MLP neurons of a small language model. Each row is named by its layer, matrix (up: input weights) and neuron, and shows model dimensions 0-95. Each number is 128 + 32 x the weight over its row's rms, rounded and kept within 0 to 255. Numbers have three digits each.
After each neuron's rows, "fires on" lists the tokens most often at its 100 highest values on Wikipedia text that the model never trained on. A number after a token or word is its count.

L8.up269:127079150161076178159157146100173089132085099116142095115140088169095113151184117135060124123139121159096095155112100102131123106114108151084128083191131080127177119051179113140160141057154145106131091059118079171141072117106170143140103113076111162189114138149098094079164122122139133165
fires on: " " 35, " set" 15, "1" 8, "8" 6, "s" 4

L10.up83:124116139209159077135116122142167103137074139133128100159178128136078131129181112085131155089168105098091121198107184095129037132157120110077108176123129136069162149114081093120052163124111148151121046144174166140155090143125166203135131115171124129142122171108142160131146171101113093129
fires on: "," 24, " and" 13, "–" 8, "2" 8, " to" 7

L11.up504:124111143138111118114117141121129095157162122136165115172141121158094084133097121153140115134137103113144162160175130090184125123093082108156123066147104141145144079089200165076208081162082107134149128146157128141148058192124113173157099158125076160142139083112078137185174107165140149176
fires on: ")" 21, "ac" 12, "})" 11, "," 6, " Turnout" 6

L10.up292:120138137116117115089141083090147111129150114176162107117168130106114131162080119068164081127135091034149082160149125097084125095199088066110113158192115186106164119124154145175149129094164177118091169111128090072126082111118090129110146150201154134146058117148136090194136166149102174127
fires on: "9" 58, "2" 9, "s" 6, ")" 4

L9.up306:137097133048148073077185099143141149098123147119103160114102112126107131143099151149145075130119118127106097148121198084177135122113117150151094158165100096084179086136085043088179156171126139144108105165087141078070112190119179141111118161119104170078109148118086137148157152102113160134
fires on: "." 28, " due" 9, " Val" 8, "′" 7, " along" 5, " Vi" 5

L10.up588:163157162134099071123138088067096122105137196138156148114175161093086181142084140095125134170157146121114111155093125151168084111211134119130130135097091066105144166130199160134098150119133146174089094125135131134134095077109090115101092115086176165114131120129130141164131126156086061161
fires on: "1" 52, "9" 15, " " 11, " an" 6, "8" 6

L10.up273:122110131094178150091166114123097079125120131130121107155146168095131106113138137195105126110145131138079138104161133139131171170166081151128038115142155141125082098126159159067229132119114153131060123138032121133191128081068154170113127155160143121098107161139135140146182143143144128099
fires on: " " 22, " and" 19, "." 15, "-" 13, "1" 6, " or" 5

L9.up702:170094148156136112127113094079149139157138145158122180090196113100143131167109155057161065089139097139077103144109174160174120160139091106141178126138131182086106145127152156126056103201168127115098060145114094095143146115124151120108120112171100098151185103091112157084146119129088108131
fires on: "6" 33, "2" 26, "4" 14, "7" 9, "3" 6, "0" 5

L9.up615:182142175147217130142140170151188115115090078130130145120136087172152135182124175140105150138082109112132104045166115126182149124071132145127127095132068118124134184070092169143124135173159094111122123145117184072130073178106101117167094137097086117128123143080134142120122152147137187152
fires on: ")," 26, ");" 14, ")" 5, " at" 5, ":" 4, " from" 4

L9.up129:142106075089178125130176166141131128145165132143147188110147129185069159161184139123128099154080094072140093164084185124130120086125146090126155176137057111134158135165135050091115125153152181124119104155151121114162070144127198108131117111134196081141119131154107143102127136092181137160
fires on: "1" 43, "–" 7, " of" 6, " against" 5

L7.up152:087140135159120111119146124132096135121204148111083163138159162110149161144150092118174122101179102119100069115165134118144152121122054145114135085108149070059147118163140194169081131078168097161081090104101092156141077190123137178150118122108157091169144151085120079138100112148098117152
fires on: "0" 25, " a" 18, " to" 8, " the" 8, " " 8, " by" 7

L6.up58:148147126101128174108132112100105158182084185125149149171139175086152053166113142131119129135143136159111076131175136134064118128146097121121124140122085189128224067106114160158097105110174119140127135108129112136068073225099132116178098145149154167099167127053091134178152146100125167073
fires on: "\n" 30, " |" 20, ")" 16, " —" 6, ");" 6, " " 4

L8.up751:119140129152130118124158147103169111109083119162149168143185155129087065155147120086191181110143095091114144107150108117110129118183119074090134123119140060090110119102173095143121195076145085078144046103141126190099116149089122154155137103084127148133137187084126074168106097117141120167
fires on: " " 41, "0" 17, "1" 12, "s" 9, " |" 6, ":" 5

L9.up641:109124134120133125147134053170119121183100151123075148101128126129102103200122092139091139115100109184105131119116143088094115156124082090070136134079098179124086105089153155060170160201117144148130144124153166137125142197094154118176127123129145194129139083143207118151092120148113156153
fires on: "," 25, "al" 12, "e" 8, " |" 7, " " 5, ";" 5

L7.up264:135129122083125091153091138153100170097071138130184140143149092126089131123108195172080187062106089105170103150230126082114126057163176130160127104138162147089114124084093137112160173070117130105132114147120106148108143100114179173161095076107121136092159138122148090120092126133172129156
fires on: " " 48, "°" 29, " (" 5

L8.up541:128130090106083060096127066173066199116172112097119092140160125181158194096142206156110163053117091130098143142089126111107085150155131185181145124155111079129112191111133154151162155106185079114141142107074129126144098121127170131148135091153093139140079133110122092152111113081173144114
fires on: " |" 79, "2" 4

L8.up82:091189140140109082118098155151156100074217167150110095151139104140132173115080092113100153161158088120137125162148084132187072161179135113114124098101151165093113039116068152101100174164100100131135165161102167140061144128114167143115181172076084110128120091116129084161152114133139110127
fires on: " the" 20, "2" 18, "0" 17

L12.up610:101143118053103140147123142195110148136153135142132069154122107135109105157154163114131084097116066115174102149159103164049109121143125126105121126123089139174128175178162104091093112086177140169194063130152110129133137161133101151159136134146178131144098142133161130134123053134131148118
fires on: " " 47, " number" 10, " the" 6, ";" 4, " |" 4

L11.up24:109073111106117180107140123189107109088092142128117060187144109132123167102112146169110198065101119122115129103171155119096141125162105123118109114144136115075158097121151142152160080080135126107123064204105108156133181120128160111112164116103125120123151111101155118129097148078112173111
fires on: " (" 46, " m" 4

L9.up642:145184157138157078103099140162136140123125115125132100140097156088149083104098108127108099086121158136085107138161149150100130168114164127199162089089149167080155136157121157108127178121089136152100138115091136130186111179153096150082120124092126147139166175107164101126190132075166100196
fires on: "\n" 43, " " 32, " re" 9, " \"" 6, "-" 5

L10.up306:117173151161130126129148131188110073059115113159126089161155151131103105112176164126099097121108109076062119121111092104150111150138130092089156085106101152098078142105056171109102127139116130164119074078129136171179138150164109178137140112153210109132148189126123053130171149130176073133
fires on: "\n" 82, " a" 7, " to" 4

L4.up537:214185119133071188165152139138138109093160074171152100095159164173057139096143143119119136141103101130145081179115099140195086136171091110152054093096106078152114143076132177133130099091140154101063165143149137158108126112147140138072110113101112117096072157143137097122166170103143105156
fires on: " " 61, "°" 5, " |" 4

L11.up137:169145107135081138132095132127095119114153123146133065147108112173049121133131162181148103089096136132116074140074130154140160151128202094138128132152102082177046131122087120098186160121174042126138102125088117115142145120119122132129083145108115151093093199116110083080138120148124154115
fires on: "|" 18, " " 17, " a" 13, "-" 7, " p" 6, " has" 6

L6.up278:092180102130016146081109099066168092160125086144154104134117139142068114125128187198136081124104175114150100157197148076122155084164190112173164118086064092068177091184154159126163113082100150122137104119095124076123120109115148125072129169116095146105123094158185123105155137143122140128
fires on: " the" 20, "4" 10, "7" 9, "s" 8, "6" 7, " Candidate" 5

L4.up541:071111101107123109117118121101130175148187063144174075141129131171193150138153130168134107082057168143149128103100160148111191164091175146113178127168161134098114119152110053155169172139147135113085155047209160149116129137111105112101139124145124080172133129144127119154181083152124116147
fires on: " to" 20, "5" 14, "0" 13, "8" 11, " years" 7

L9.up730:116105099097091076124193126120168153157041134130154167132149108108089127080129134124113079118131203120140142091098069109088117176172075144171118097175072174140180127072103158111135129135084098120103101124094085124129086147163159131109093127163053134086077152158094139198113144135149154193
fires on: "\n" 19, "." 11, "D" 7, " Mar" 7, "P" 6, "L" 5

L6.up99:116089114141116081153130101170079107130072065079110119175096113149164118149127139154116168140131093140145121047170177108116109159135125132087109048128103121172137100113121154133095099132228141127110090186112139155160104153124070073143110192141183150173183148149135116210147102105118131137
fires on: ")" 27, "." 25, " |" 7, " " 6, ";" 6

L10.up551:111108147102177151135108089140165135116148187124108124077172145129142155045122116118108132147141092118114123111142143089056174160143143087173068196149068164170130126104152157133143141143109138122154076182069107115105143116147076198161101150125131120156161106066100088158111159124151172130
fires on: "." 26, " as" 19, " named" 9, " |" 5

L11.up639:112091101180107134155160143094118186108150116151182181138138092138078176141169122102053127118116106097135016114152123157134106128129074141124155139143110122139135124082164131119143131176155186146144096134057100183110133113077162121195096116144117171153138096058142129112102099132112109112
fires on: "2" 23, "1" 20, "6" 11, "0" 8, "8" 6

L4.up302:170112118098113189125088167153105111143186111144079113193091096208110162137126144113134185137200143075155116126103184075117152107173164105179108092121106122090141122164078141183147126127119173115090092152160176094158160125104130108105130123164141093098137113128178113064157105089059145147
fires on: " and" 82, "," 5, " (" 4

L8.up714:106120143139131065134079124206145168115134142084172087123197139165130121154132125107141171107080132085128137146110153151120178100139121094106144108146164105107179113137173115121171168095154150105090106134158127113126125095123084127123109127079131064155162084177105105093121091075177118106
fires on: "1" 31, "8" 15, "7" 13, "0" 10, "4" 7, "5" 6

L7.up335:167119115094122104121113139174119118165165115056092131167145147143111072154094172138104120101167131170130122097165122108110126190177121210105114132127134095178118152136127164126060138103147120135154078116049106137135155130157124141167105105116139100076222090113145124127179176121106099150
fires on: " and" 32, "," 14, " or" 8, "." 8, " with" 7

L7.up221:137158154139130143190118152036106187136107074130144160158097081100106149119116137130130098146147132166120080123243080096117073081179117128143165103144172136099097158107128178176101125111142148107162105151104115171079102160103111108113117157157092129113107138080147125135138172089124085098
fires on: "0" 57, "2" 16, "6" 4, "8" 4

L9.up45:096013124135096137122064098165096105109117121118059119207175126107141160191108109100153142092130127148066106138166107144130131121118042107118104146100124063132139135151127213172141100144128120134165103137141134086101151179143100122100142120143095116128141168120101176121094080127139126154
fires on: " who" 23, " (" 16, " there" 13, " =" 8, " to" 7

L8.up123:138201102157150090134148120157121108109108114130180122100193149135074152113182170155175135103154155129147128185079187143174126123155105173088124111135094114088139083149107120071113126140156126077107090105140124176141126158140187089139138092103115119124127152159176073113135149120204117144
fires on: "1" 48, " the" 8, " his" 7, "0" 6, " her" 5

L8.up106:105089090165136164154129098168136178096110142177117033121124103107157083179144109162108074119164156090099116175070172115097148148161164092085127078153158146152071099121093128137163141188115172105107114117173125098136138139115172120174081153159067090088116096161152117167093153144166145148
fires on: "0" 16, "1" 14, "8" 12, "9" 9, "7" 8, "6" 7

L11.up0:155154158081091114168129151142123173082112143179112168089116085158165081126110153141117115111113102097097131124134173140146144160096117161105101060159123163105105063109063123061113132097063126238144121137105104158108160152133138172140168091128165059152062144130108091132126128177159103120
fires on: " with" 26, " and" 11, "\\" 7, "a" 6

L9.up694:083118150129118123139058182118090137134130116118104111163128084151126163103145103170178133189119099131114139203156087110135095037088133118161140124175137088141186127105123123174135184141159110120138132156160121095115112121131187126122098172115070068086123105116166119147146119129062155115
fires on: "6" 25, "8" 12, "4" 11, "2" 8, "5" 8

L9.up580:085164112110124148117156113141144124087116066140204075139096128152179121111154239135135101131118165115148115153139139142140141112126172132137133096177092145062104104124109158131123137123120171132110164105108162136073117139087102152118099086085133134112159106170151110082130162159150038193
fires on: " " 47, "1" 19, " to" 17, " (" 6

L12.up743:114123123116081182095142075124151101071185146120190064147140141156122099139116079130137080197135143179145132193152105189150191105052137099124142082145120126101085127132154134150175143123135135172156144121161134159163092159118146106151106124097152115078121156085129159082117206129143063150
fires on: " " 38, "si" 7, "du" 5, "don" 5, " Se" 4

L7.up224:132145143148150135135140089076153098137157109115102118108126165145148151137165108081109178059171103175108211104093159116187090175204127138169053120173149123133096068120116102084186158077158080075135110144100104152127145099077087116036130119165185133178080161125173181155144112135122131124
fires on: " and" 32, "1" 32, "2" 8, " " 7, " |" 5, "-" 5

L8.up304:151110114051128135106117181206122189071134145119122118142106177127045141156083083176119144143151116112117081110132186125125164119163131114119103179125143155157110118166166140112125092153130159164134104137119124112111104117122149078101133165059090071117145150145202074178163140095146154118
fires on: "–" 51, " (" 19, "en" 9, " " 6

L12.up57:107147094149177167153111104148048086150175129183074138146154170144170128175161135190080079106081100195128139093093098121117141126115138191144143120153119176144146151171160184121169087104142102155111123119078191098074121095150087173133172103115092104115116154114161146151086088068132074109
fires on: "\n" 44, " no" 19, "-" 13, " pre" 4, " (" 4

L4.up635:091155151115140141068137126082137097094129124146142104142128166142157162126097168066114151095116105121096134132116091103139112158126109119192104132160124093153146166141149200133219107091102144127188092089107084115149138166141152103094169119155117117128089137152116050163136115128121088126
fires on: "," 29, "." 22, "\n" 9, " Year" 7, " when" 6, " When" 5

L7.up677:113180097194199087131141156146077155122164137119185169170103122132093123116089179114150084158109137105085076096123088160100091183141129133079169170163147134094110115134118169169086140124049106170062134119091179148091106145107084169128170082082202103121158138127122085128129121164108138092
fires on: " check" 19, " p" 17, " a" 14, " St" 13, " P" 4

L8.up116:092117097116162155146111145130128131145076175114069163175134136164150123112179178132108092134137059127080118117131165079157062154150178132164095108162092081154110133128098157103202160112118120140137115180163121086105126135105198111163124127157126140141123190082128070075146197171122067136
fires on: "1" 46, " |" 28, "0" 12

L6.up686:155160150134092153157078139036178141106142150155118124092142157146117136149114205153125098083195124110105150144115186121094105044125108097179073146113108124139094091141159129114154128099135162133108083092150101115105125090118076155121145129133115122088108043107149116146148156128126162135
fires on: ":" 39, "2" 10, "1" 9, " /" 6, "s" 5, "4" 5

L12.up536:108130099154113144154114094093123089118186191147153142112121244164126107142133150125153127120167162086093077124123138163122202152140175100127103129134131159093108070117136111185134084125154123164064105100091152163146070131126131111113188087065103129134110050141172097116121164104104092123
fires on: " " 41, " (" 33, "-" 15, "'" 4

L9.up161:121118151139124159116096101106171148132147167189186150154144084174119078145106112132048076169126131137102086128117123095093109221153113156135148126114136145116136156097140119156121124167166142108131120096079130162137085088212150136131116175141107145172144101078125135092098142146090122111
fires on: "2" 39, " |" 11, "8" 10, " first" 8, "5" 6, " only" 5

L7.up442:044118088096119168093154116147161097168122176125113155165066152178089129116128164150110049128106139140149098082161094167113146121100153153156173150117105150161082157113186171087096110124191110081120126167096105107099124173143137154177146130097078184118086130124114103129109101121127102148
fires on: "n" 27, "|" 18, "0" 8, "d" 6, "k" 5, "t" 5

L7.up552:124121070077163095161126126140144107108172138114077151134142146134137128120170137118076127124090145134132132141152115183189145106094165195145110125155133200124138087086130087118131167077207112131079117168140156174124104147125109082201105146195105090114156166108115105168086146125052117128
fires on: " a" 36, "0" 13, " be" 12, "s" 12, "," 7, "e" 4

L7.up289:139108138098163169128178114162134148106077104111142169099150080179103103166126127107073146134130112139122162144111167136136139088124159135139155139094102107159162112121166115066096102219156165080079052115137123161090086147088151095136160121143145083135153102162194114111171136113085101131
fires on: " " 36, "1" 25, ";" 6, "–" 4, "re" 4

L6.up634:071127127151139130088175123105171122141132121088129139147120131125129085086101131134112131199135171194161113106130106110177140121118140167224200105094157107152094109122177112133101089093159078125096116157097114168099088149192105101124154168116117135145164147102115179112114154110173106118
fires on: "t" 22, "," 15, "n" 7, "d" 7

L10.up51:134139104179118098140177141150177130116129173100143153075145128152159109093080149142168173129082116115105179094101132119112140113144175136131107175156136181147134089118093139126226126170070147134117117133074113122075094165112144181155124157087105160106161166128107125169176114114150095149
fires on: "." 32, "\n" 28, " de" 19, " San" 5

L8.up705:116140086106117123144206124092155137060132158152164134104155149105080165144127108172177134131141119088153136179144045139147141138186137096140115096120127113202123096138160078151146163100161095121073121106125161169113107140124190095127170096047156141150120115144117099144133144141085119172
fires on: " " 54, "ne" 9, "se" 5

L7.up357:118129109081129144154124138159126142122160136090120187076193121119173092116093117099122115117128148129149085158177077148187135132129068091148161135121145104094155202132158173112120138127185073160098101102093134160153112109123151172191112108062154140209107171078123086150109123088080117056
fires on: "ed" 14, "0" 14, "2" 11, " to" 11, " of" 7

L7.up49:151120132134124142118089145098141146160187084080088103197142130117156168143150156128172139161071126172176080162164131138107135094042136148120127153120147096077090125088155059121108119131140139128084172074152154204118074154126109083170154130070021089132120105180144143142114122102137105124
fires on: "0" 34, "2" 11, "5" 11, "8" 11, "4" 8, " km" 4

L9.up339:109097098122130093033147134172182087116139174105075138104089134179115078080090127170141084149093124101099155124131134083095139188196140074182122168183092158122131100151128134073186129153089141135111108111094122144125144153161075171151166093130048150160110212139117083152149105143157092134
fires on: "." 88, "f" 6

L11.up365:120125114073106124103116092114121144089092139161116138153110104148218098085101137141136068160188139145099080125093177109089076137117132108128124197148112109133143138066061093043160173213154143155052181142162157102154117083115146101137084106110052154076163080163155092130154110092115124147
fires on: "s" 37, "6" 8, ":" 5, "in" 4, "9" 4

L11.up650:169143089158121086181059132111181083119142162058049149137103166175123165159156111146089183106161092150168095118147121152159134093181084125119098123123149122142069174116126155114093176076088043104103112151127137102109133163125146165175214105111106150115128118105137098146113090111142140176
fires on: "ly" 22, "0" 20, "9" 16, " well" 6, " " 6, "." 4

L7.up260:086133146103110171099186111122150103189144142163063103160154169131161114143144132170126109117135168116163115184143103062156078101090121144161104099134114163146127113045082126109113128116165119143125098146133183133193039144180152121184068167129153170098171117075114103175100156135146103121
fires on: "." 45, ".\"" 20, "\"." 13, "," 7, ")." 6, ")" 5

L7.up212:154130136139113109121098161171082158148164061130064106110061103177107146122159157106137213145098135074089115116159145090145103185133116154178099137096149119080160151174155076098076185106117166182092106126145147134115122155167173124131091152077089068151075136093151089102139138118210099129
fires on: " " 45, " |" 23, "2" 7, "4" 5, "3" 4, "1" 4

L11.up698:153140107171117166125123122106134080154210181129145182106161084118133070160096105124170103199125144056175107167110103161106163092093105112128133081124133083121139102153123127106185160101075078169127108134126143133118111156110131115145149119120127130135135150156163118159123132083123120168
fires on: " " 100

L11.up570:122179127102135115128122096170074153081139177157145160096055107138144030087096163095117123145130133129110147130120098108115146160191183187130118127138098145156151156180161130172157142141096180167148122093095091165119112119096116088122142086116129150055088151167084115105135185183157099165
fires on: "." 60, " " 23, "^{(" 5

L8.up339:109147121178077161104108088141137048092134115145083177137143104096192136153077143115105146132102129122139116121107154141094155100134054100088129125185113134107172116157101115177175158094106103162079141137117118164091117128110158049179119125165132160099092096137120108122126140113161084070
fires on: "\n" 20, " that" 19, "," 16, " \"" 10, " " 7, "." 6

L9.up103:107064129189118100216135100071137156127131115129160126144121125127104129151165115107087160119076099092124086131158126162112093151148121156120166111111104140203118129115102140123100091138217134145115125082076050146127125164116155149098121130161148094124120124115113117159152144144067160231
fires on: "7" 13, "s" 13, "9" 11, "6" 10, "5" 8, "0" 8

L10.up178:127169156136147098109125181175139120042130127135108074113090115147146164119099109123127139152096082135116153124140185130220107151129162104161070168154070115161160199133122108133100188087131123179158078111105141135168130128097093107125133052104142106199084141102124148104140139071135125151
fires on: "4" 24, "0" 11, "3" 9, "6" 9, "7" 6

L11.up35:100146067105123102146099085206135117147085183147185155115146172199175209119135106080152135196083152119135102164137142153073131134066140146113119131137163118128115130206097097055131135176176132131154095152123106130147147106156110079093139118071095141049085117185154135118190119165158145101
fires on: "-" 35, "–" 11, "7" 5, "0" 4, "3" 4, "6" 4

L6.up62:125105123111138123152082154135148128163115152108084130113186132111130063138087134147052118138133053187174065132172136124080123163099091072114094082123155186142188152089194122059138110108216131163180059127175112122121145163152132085155102144091179132123095106145123102190142137134114107140
fires on: ":" 43, ";" 8, " " 7, " —" 6

L12.up597:145174193144143135108126152156116114112145133154119122108161159118086126182137131119152067153161125104104124088088163150036111104147196117158158118148138104185087125123095204163155114121161084133125071053045124170177145111094148085164143108127125113128110195098074128149111133127138149112
fires on: " " 94, "\n" 6

L8.up286:114151101166155066164127120079124135126143134102113163091039124123113165109109150116200168174156152131121150177099115091104120172157144118168138157132115114103109112134107112123119162159163089106142111153134110167109099080074094070117085133150114157096089079174094085170208084111125086115
fires on: " " 50, "0" 19, "2" 10, "1" 8, "9" 6

L8.up164:124118120136140123171083139153140143138097139151104150100118144127150089094085209174194124135107173136145128093125141172125074116154066121079121097151146146100136169146153132103117096115111142100094063184175190129129153135157161095143048139054127196151106105115129155157103118206160145175
fires on: "." 29, ":" 18, "2" 9, " " 7, "Cycling" 5, " Time" 4

L10.up150:092193112126174096139105134181112109136152111146101057165141173145083117140173139126145122119176113118127106162099144133171132166091120106128167159123175124101079118148138115120127137078128133154162082095183143160166111129116124133137126137124146120150157081124190148068157151105157157183
fires on: "1" 20, "ly" 15, "–" 12, "3" 9, " " 7, "0" 5

L7.up145:168097076094125095089144133113156159118173182130157149130176140115129105138148098183093083083080069090114149118131131172146149183161139192102135125135138186125121110120113171127169182117163106105108130154152150146113141131099125114111200157182052109159092175113142098137116162168158092112
fires on: " |" 29, ")" 20, "," 16, "\n" 4, "s" 4

L8.up89:162164087141124071087158097156131110142101146081068102148139056188049149146095092133116118126175106194172128117175126147075128172153121161181111122117091150088088110111110153162124144092109099122126068118080188101130169133095086137145132130104121167153126074107196084140155164155120147139
fires on: " and" 63, " (" 5, " US" 4

L9.up274:177181070140093180126110151160140122177184112165157077122128085135133146150059081106131108144091124130127111136128115131099149120134176115115133130194124138129128113094138121156174125190112044150119106135078150161129090113148151097115091110137175104168121160101138119151121121101089131136
fires on: " " 100

L6.up19:105136113101165178161130135176192177120080169133116152107134072101104141198098113144113110093114140089113111136142102132126151086134112125133135138176096202097160189094126160087114135146119090170084135105138162112139081135175121124133104123100108107152115134105152077131138133137096102172
fires on: " as" 32, " by" 22, "," 19, " from" 7, ":" 5

L9.up211:097121163138115095148173131062043171186124169116118150131130115062101156169160151138144106137154147137080114103104090142142167076099150161133099127094128175087155163126114114154154090099142080079092160149113118179154161162138127113129163094140124162130161126115135154152146094162117201121
fires on: "0" 51, "4" 7, " Apps" 6, "." 4, "\n" 4

L4.up425:098116124073158133167092127085178147156134163132107139156123107148126088126094142123128132129151139165156151103076127093158137130168169135137095100157118095094141106171185144166170098106135119149140166123091159108175143074169193169060123108089145145068092104188148118142162060150136149155
fires on: "'" 31, " /" 24, " Roman" 5, "’" 5, "/" 5, " town" 4

L9.up427:123078099182149165167129131051184198123112172097091146081133137159137125099176100083113104158097139091176083136150073101106088177113140147094117091171112073073086146161129147139134167145155139145136092078139069112140106108128122120188115162140149106092122164114149122103161142161107115126
fires on: "9" 33, "1" 21, "–" 12, "8" 8, " close" 5, "2" 5

L7.up740:150148130162092153130122063157148121146181161166134137098111151071086121124095130142150121107136152074117177191141105122098146112138129067143152074217129153156138100141103097093151146114123051192132177110125179083135058163106110090120114084136184161176146191156127156153077133124076164146
fires on: " " 94

L6.up569:191119134130133092111090114076161108093075150133156159114115128133134074154131152079127123118132177131154135071144133182128123178185099134121179110082201157124094159096135130085064131090149130113137076101113086167146144092137123115189128133093118120143176150118123086138136053106178131180
fires on: "8" 18, "9" 17, "1" 16, "7" 13, "6" 12, " " 7

L12.up190:101152080103082160136168128148174203116166064113194131111088130165168175144138146151142118183091152148148113115101120134120095156104111110098144175118137129127150108199156151093087128131132050115079140141089102116071139153107133128164090089084166168084120156085100172089155100113144126182
fires on: " " 84, " what" 5

L7.up527:112108140172114138116091153153076201160116092125101112122116110192133171093147112122080114105103143108138111176134147098126109139106178176167101145139068034137071157102087145163177137146101160132149091143126103100102094148087135096190082157133130092136162119116137094124155146087123144091
fires on: " |" 33, "2" 15, "1" 15, "|" 9, " July" 7, "6" 5

L7.up293:117161195152112200137181144100157087137118114152096160161137157126082096153138106130163138103112106123110167081149116104122178092133170071118143168141139106121127135104174143125190111106145136143167112152089154114134145149188058108143117100089087090132100125104180135209072128115174070112
fires on: "\n" 34, ")" 23, " (" 18, " is" 5, "," 4, " " 4

L10.up431:132135071039118106138163119132121124146181140096153048115087173160171103152071139126102095148124179136132070118101133113124142165141137111146143162169149080118144147120128134133121149183121093105075146168106161210129137090130116089092124142182110134173073149169081122156186069125132124114
fires on: "0" 55, " re" 10, "f" 5, "8" 5, "9" 5, "2" 4

L10.up321:114099058146151141075107173165111180134128129104120175155073113165078153111097103137171191169119144109088071133129125159147161150121132145137131100070094129143113177179186088123114107114107124140070111181082150172111104071145112109103098174080135128087107140144154106164199115126154114052
fires on: "0" 31, " " 19, "9" 10, "–" 7, "^{(" 5

L7.up138:132147093167108077150191127056117130125092127141109124136142091185136085154079134091174136104125156119138161086195093140133202151122143138125136117122123129081168138148117077127107135035135084129103164080094115121112122117113182143151186100073123095112137150131092178075124162172108164143
fires on: "4" 16, "." 13, "y" 10, " U" 7, "–" 6

L9.up466:091166117170116108151116153139138119156093135142109161122114120153136087101128144095155151139163098074110139127096136077130150215148133191142107139170162137121139099175120093124171122114088130204124080096134119139131104191153179049109158111145176070109067137153221101098141090124106089120
fires on: "." 35, "'" 23, "\\" 6

L4.up742:099105191068095192111111102144164117109155172081144110134184135135134128094096168206151087165140124194094066102177115088134126155116092101136142169144116129150095096106155087073157128114134096138116111097068127158114048135129121114077142154140156099132100150144109088150134168153140176132
fires on: " " 58, "-" 18, ":" 4, "." 4

L12.up230:123118179157102086120076070120132141116148115119152135139147067136109103133104164112123091135118082093132119112188107063194172108148133137155136104117172123131107087185120119075123188144109077140056141183164170148048145174161132184168076149115085123180083112131141098140108157120122152119
fires on: " " 31, "2" 23, "0" 22, "1" 21

L6.up651:180105113178134175180084146109139140105072080132092150123097172156098149112081164140223132130112102093102125142121095090124081145104107177077136090151103100080105101156142153106120208127094108134130141104192095113115097128205098121112165095101114143115107161104193155130115085183141101138
fires on: "9" 50, " well" 4

L7.up464:071130176146132147136063138115133120137151117090154129118082112131109161107126133078108130124110159120089129106096125120056146131184143125118108167100175125138079113171134095097171184128150129166038145102157134093127122148093162132159110086114083136055147118131082213103166075091170137109
fires on: " " 38, "1" 14, "6" 8, "2" 6, "4" 6, "0" 6

L12.up753:114161152148147130128125198153066188096123105097159131106081124114086127139129167109143123119120135076168136188130104082094165073144120197106107114123119081103131143110149121120197142173110077154117109152080150122128126163130145155150109120118129129120156167173139124108131094119149139162
fires on: " " 100

L9.up0:103166150116134094124206116159167118111085143145142172147097177126126144128133146141114069109141134112154122117155083115194109145118147090075143124147130113101114117096097093142109118093066092149160060142080141107179073149163154129201113139112152099147140125085202124094139186125174107125
fires on: "\n" 34, "y" 14, " of" 11, " |" 7, " in" 6, " and" 6

L12.up632:112156124134072205122104182149129093121159109133125112100076092128086101143106159129152077107148120089120112151138098155105108036136111168121177122159153081160102133087083156188156190164120067125105077077070121119114098150070150131165118073135124156106121163148171186186109125145139145197
fires on: " " 100

L4.up156:106139118142133079109098155122131117124118168058143173163109156169161054147131125106084131099181073113168159172166134119106100103142106138121125183198175063168115062074109108140150139133109087107141078177140114213073144138149134069121216105120148126107051163179127157131136074080096116125
fires on: "0" 85, "'" 12